From a checkpoint of a small transformer trained on Wikipedia.
Size: 12 layers, MLP 1728 ReGLU.
Architecture: no biases in attention or MLP, untied embeddings.
Training: a variant of Muon for these matrices, 2692 steps.
MLP neurons of a small language model. Each row is named by its layer, matrix (gate and up: input weights) and neuron, and shows model dimensions 490-585. Each number is 500 + 40 x the weight over its row's rms, rounded and kept within 0 to 999. Numbers have three digits each. A neuron's up and down rows have the sign that makes its largest values positive.
A block is one neuron, or neurons of one layer that tend to fire together. After each block is what it responds to, as a language model described it from the Wikipedia text at the highest values.

L7.gate14:563511494540484516564562501507475527569472565493510518499547485481520506431567520504559462524491451496470530476429489467527493604472523531541447439507495467478495485499412471499484485518398502520491530572526570525450481505440526541513459516466459496447503454546506422505579471473529448540
L7.up14:538514506494508514552536516499488524528485531436513451513536476504453529472584479419527514464548406446536466433399495471543511561497508488564461410504527513525479555524438511521515484503449496459546541549518555508505534505484552542483441574508459522465509456577564502433557502470505468491
L7.gate120:525393496502479508489504526486455446487496426470506515531540532487564501536532511503505470539497483532415458582478544521474456555461470526479551459621520538535503433501546528552476445504482503480500541513466543475522404535482495558475510473505420441640503465532595530491506478521494577534
L7.up120:491471509459523535463522584496532493457544474454461543486553464491549548495509519466485441527490533553512427505483491482468513480527485511544524468506451503465468555439526536507508453503541543489523531618537519514462488517586542514466467477477492420529547437455581522522534480501437394444
L7.gate182:561415564522461540501507491445493532539494450502530459437551451457483470476529480507522482495488513472628468461505468451547481482514454471551508496445505494501500578527531532505530463540460524479507479470411510508481514482435438433518449485440464568469398418527576506479514440494564534526
L7.up182:551444462469510474487472483456460561533519556498467413511481522470509465495565558517447496527501426494457533513481504449533523545565460439563483499489503498479538459507512609520526523524523439505505467492469533543523517483458568462479516481494518463533490463519492557514495481527514499461
L7.gate596:480409460492506495487540480518534460487524464543519503492547470565509478480491514428493512417569520436537507451439512495475465571445516465521527479502506538501490543523487480497501479514456481495474534463477565474509494481487596433450536509487522500509517470494482463536546586511507488513
L7.up596:477486534540502464418529461473512448529541485506452532524504349570586466613450532480465550531487497510486475538528447504436532550510504493484497500469554486524488475529424570464561497516511520516573486507527472499500541451440597480515515498529563476455425434462527559561471520500473532524
L7.gate698:487508490448559488491480489493524415503497473540439528475519478548422447543535486501449516531501508491497545501517465512547430521470471520422532475472449470511449451469603484489507554534498479605522497411433488494476531469506548453578508579496505579482461457500569546487492461453532509572
L7.up698:499496507448539485472526487499472540518521559522468547487519479508460491512574478476500491516528429480476476499495513526495534492511479523545494525466483431443482453526585497472478511533449466547471447425487496552482554570473422423484482537521525526490502495490444510583532485519520462507
L7.gate1606:560460405491487483486592510492524522517574522465439520523509570563490514473501598510490441424497476489480519498409504489566462575487579483495442511537495484501504535447464550477478452462525476474488529508508427508508460529488513507467515507487544482533439523511492432528502502530497482453
L7.up1606:534439480506475523464477546504519453526465532454522495497523507522511513458612536458495548551511491542499528462518448568563451512548416435496407457522477484515496533518475471485489439473446465519564594514483511582407486471480549513516488543492436474497440474600478475518511427464516507452
L7.gate1629:477527480459488566538431496427494466449482549546446474586448557479466539420540537418533419414589484542496467520513542431527556505484493547536546528470485416464476506477479479578489515513509585484503507515449525555541588505538521459448502518497506444570531496552448450549507581505448494520
L7.up1629:456514484459547498471441452513515554406561467486473477530496542495455469495575503527496525490490441549508439482513533481557465515465571393487421472487430532515477478519517469477503551472581506434492528428481469507487521508438536486528460480489469459480480459492483535486560489513422472570
L7.gate1674:454571470431531468421515465436509582569537485453518482503485492478542517473490507447434454546466456520514567540514506498546499491568548525521507462506489466526564513428456512447524456504439535491534505471545452500507486527478443515512553539478482518500514512578553500518501515516560519603
L7.up1674:463519468521449526503507599559544561503509470495511509534498423516537453465500511480453532528455413473617535488513482484536477520479422488484472429450467497573481540511508537480462493566466466528554499529571480450533465434493561396473529540451474578478493501524474543483507615467497512600
Responds to: Word-initial subword fragments. Short first pieces of words split into several tokens, often in names, titles and foreign terms, e.g. Th(üringen), Br(otherhood), L(ully), Taek-w-ondo.

L7.gate326:478468520518481508461495459505428527540522492511590440523494535483484526576543498574533480453505521528503476514488503542485470592550483432515533422513469528500474497493434401511475556540499443576485494430499498506482469427465540600489475571519505497445435500462529538479555469447481474499
L7.up326:483428472486511542555529523486472441480478489537516536510496531530474535513559544432495540527410467503490524519467490547465489503536526488511505566554474495589494503541494435551527526541510491609473496522479550563416471527478479555525530455525466525502564454496505470497472434544487543538
L7.gate341:525576500472469533452477528494435498487457492452515485478568535522439485467502542515547496461504494562502471496537452518552494506475464456537515440544485472529507546575457490514505429528513455484458518466497515503558531451546510461481504488475587501405469538485509500452506552514494487509
L7.up341:524536468522451452512478501462500495469499538473519528518500487565446500444573519475498521516537562532448457473477414513469435532534472521472431474521510525477460542557468436431437429450442494469525471439483497508466505510490552471527474528514553546403506502539511457529431487453492509506
L7.gate445:506478415511549477504576462529590483431543437483581477499468491451489573478489445512451457478531545457487472447499553405469569459444459445520556468475487497556506461449416525512538564534577522525472535459506491532487474437467430477472529478508473533464475481515513558577450511507473514442
L7.up445:454463485557535550529479499552510483543413485512558502448512522582507468567497513504507469500528465584494479366529537493481459454494528474484505471466494505498508529524480526473505470505476502458508522515517502515464407437426444497532491526490479502428517509512446450453428449441522439537
L7.gate552:538476493524496502519439521472541523480521457545555469552495450519582473523545543467486558526512522534419523424507480451519445489504464415572561525439464564503450487469544489540458540449538534495495516557483500498533523463532452460532537490469549492505558496552537490424509491401516507463
L7.up552:475509454513508522498445500577494552425525463542493485490479494511488536509514498497496591523548567527479587575484504504476485514497494444494468519510485602477448510542546473436472511542480513503433520495511466469489570461523465435481574560466494512421532425511508485459460535449521483495
L7.gate601:501453415464472561413443540462517517505485481519525473494527467516564550572427622418498539491414428451523532471548460501438473539491488416528604566449542437480512527466534482467444491488563483507559468462533519496519471463575416568519538447483559500486477486508507532497486524465512527437
L7.up601:455493436441475478469482526485482482548529477478514455517500548434545557478477505445474506558472501494534539494572506498484477531484485447455487551469560471526557471490545515535483479467526495525527529491504495568545457446515474469470524450484507607555561472520569510539519540459500449505
L7.gate843:483497543548499435562484475468491478570501480454487516554501475513491524471562512475490511510482586488458575466510572512538512517495499531472512513570576570518542449508483498482549582513495482416496500552507484507595430462468561506503506476492471448450507433516501471549518575483513484500
L7.up843:561525541478550516474579527496498447477466472476450592473514477522571499488473549549547482472539494447464442486518534475565489483446570479516464452526490499522438541499478486470389439467502521528533576512461448507651485424446520444492480487602531562493543492539527587455469494500554499520
L7.gate1591:538467468503583514479535482494454503460518475459497530515491521473458527440508514527451549468506498433427545512552414531434563500436494563499542489510482419501439429472559519566490557515548477449499516520550554540557515457406528458493533453560380463469522456554545457456447514491518514538
L7.up1591:516450473535473485557542522485481525506506470511507519490506479472528539512481496472500546475539480468471519589481473514481503473477541481439548441500512496484504478485515500502497471530433498506532500498556607476625418472419506459495501413411472419561549512508489492482458518460539481519
L7.gate1696:579442499393521482446473514448519562544577484476565503551503480532485504469455533486508501520510404498555487552453526522459452495575414471476550500548551487472515460519441425514497525546500533496494516484556454558481445477476430454508548466470518473538488527487540438467489448511568614439
L7.up1696:562466479413479451460491474484559522524519455452538540562505535559487493472518535472493506532552385536513533544461533512479520488567446452517537523547519503501507466495424434496499529545432573466482564543530435543497455491448475519531497499487516519517490494474519386442521483469546606448
Responds to: Copula after subject. Forms of be (was, is, were) right after a subject, strongest in Wikipedia lead sentences after a name and (birth–death dates), e.g. "(1974 – 1992) was an".

L7.gate396:487514534502514564499528567628578506501517475540473472472490450520475592487471468560474528520472468482490462473511561473543590498482536522467459542526483497521524508473500496529411495520431423486496443451479508489523490514503521452537572441552481556456501440514443533451493534478447543526
L7.up396:440554512431487538476485474600537525538547532516475502528538468484396488533487518491520472495499496538529513499519534427519459538497514547492520477516530501493491487521586494460526528476398461429517464414482498483513442495494474515457508415495444562436430472527511593521479451508482597565
L7.gate514:422491528509499461459528609496536467473582505480478456508523416507513453489544548500518551575486525486518566464499477463502442522457535513474507526475487489519523508479453478483474461527545506500488557507552473630501565512524546468532500508555455523530470493486476465472471548471531509498
L7.up514:436517504482466453481535539513542489462538458484487482524537430513460500474551532474504526527489528477511509498499571459515456536474490559486496473454426477498492502472470473423475465539541521517469511497497462634564555447539531529577465495485450563554466455487455494463508551444601494464
L7.gate559:474501459569516528546508472465513518499482576526470492477470482469501517477447522504555568506477494492536512499572515451545488523480529547442476499492535494507456467461560459531553522558516492497469547540501574472578550542483488474492493389540474442453462524580534547524504553491499551444
L7.up559:443476489520482527490544531515488442530490495457536484515524479458544565532479559572514532481543500515520520566594517502478503536513497472430459522540509434481453477496436513544557486455460462452509520581454504516539541576474508497481539450467390508525494463487536426501518528509498534464
L7.gate912:551510447577523533499529506483451556508464443523512526502488471464532455507501555523565535462545493547546556505594547465495493547459496510392493533472519488490462473454602524532536548444497489452506559430478454535472498504551500482480511503537563526404500550470522535425516467479539461501
L7.up912:516500543495515458525576547519547499493492449493509378501536420494557523481475500527467521504586515568445469490579496538479475471515514514443472483425469487457491458554550577479509517512500549514474461521549496439531538474463502524441541398578509469464502566522570594487484468498529525457
L7.gate1138:500487459503387511431490546484480379465506528543542436511524540472509508506493513482453546511501530509486531468465530439446546542505482422474487502474450438580469505568509529534504411472503563488537488566496564515514542541469493537490479512456560540486514466498503570496463510517485540452
L7.up1138:425457424500506468492495527468451421510555530487527494491426511523450582503484554488482472576489540488419498507519527448417499498555462572493555422393497466526524464539506523505469544510497537462493467490534408470510459456523477507539515518516519568499502436527552457510488510499523521553
L7.gate1361:495533507514516449529524506520507479577474460507437526533539543496522508525443605556580526603489484464525476470586508539507439469520447504537523464506538506486423456572511387514474482487504536473561581434410493521423498440558479518530534544553479514492526447531503487526532590549452505445
L7.up1361:504510550490476441534496504478494487538428500568571562479571534525473470479449512486542545478583499485523501399509514497518462463478481524501529523500486567544489513542506548502514510439504523493573500488489516482530539457550510511505540513523435441469475508486494502498496559573477471477
L7.gate1709:485496480472564555548509552547554520527483485474471500527536547432526543499474474488429452456515544460465578447575498537510537449478491544552500535523525523539509564493512490533488510521573517455515520522517492515507489466500468555482487543589496474569514537514539533478450481474506427498
L7.up1709:533468428509554561567552464531547491565514514510493496521588481477481527481468525513488463495515449431531498527500491475508542512500430513521473511553601538520476591530503510558433493524493522497479421454507549529493540476490496497534544462568518580569481540488524538547520498523497399540
L7.gate1722:512475507506468484488511513459496482463444491442524544468486481502567533541493485499529538566436493553497430469571591464530514535492569528516592434505558533507534434547615534487512495583557530536489485400464538510495507481537522568514551458536570514520462471483469534474490500460430511519
L7.up1722:552470527539464464456477478485453472456535433517462520524504477565426519477467457498457510556539483493515432490556516459442540441592461473543548478549464511549499496537527498453568462495471479553466490572415427465477504463542464482458503551516575520482475408481484465461529539591579497516
Responds to: Word-start fragment "th". Opening piece of a word split into subword pieces, mostly "th" (threw, thoroughly, though, three), also mid-word (Brothers, urethra), plus qu, did, do.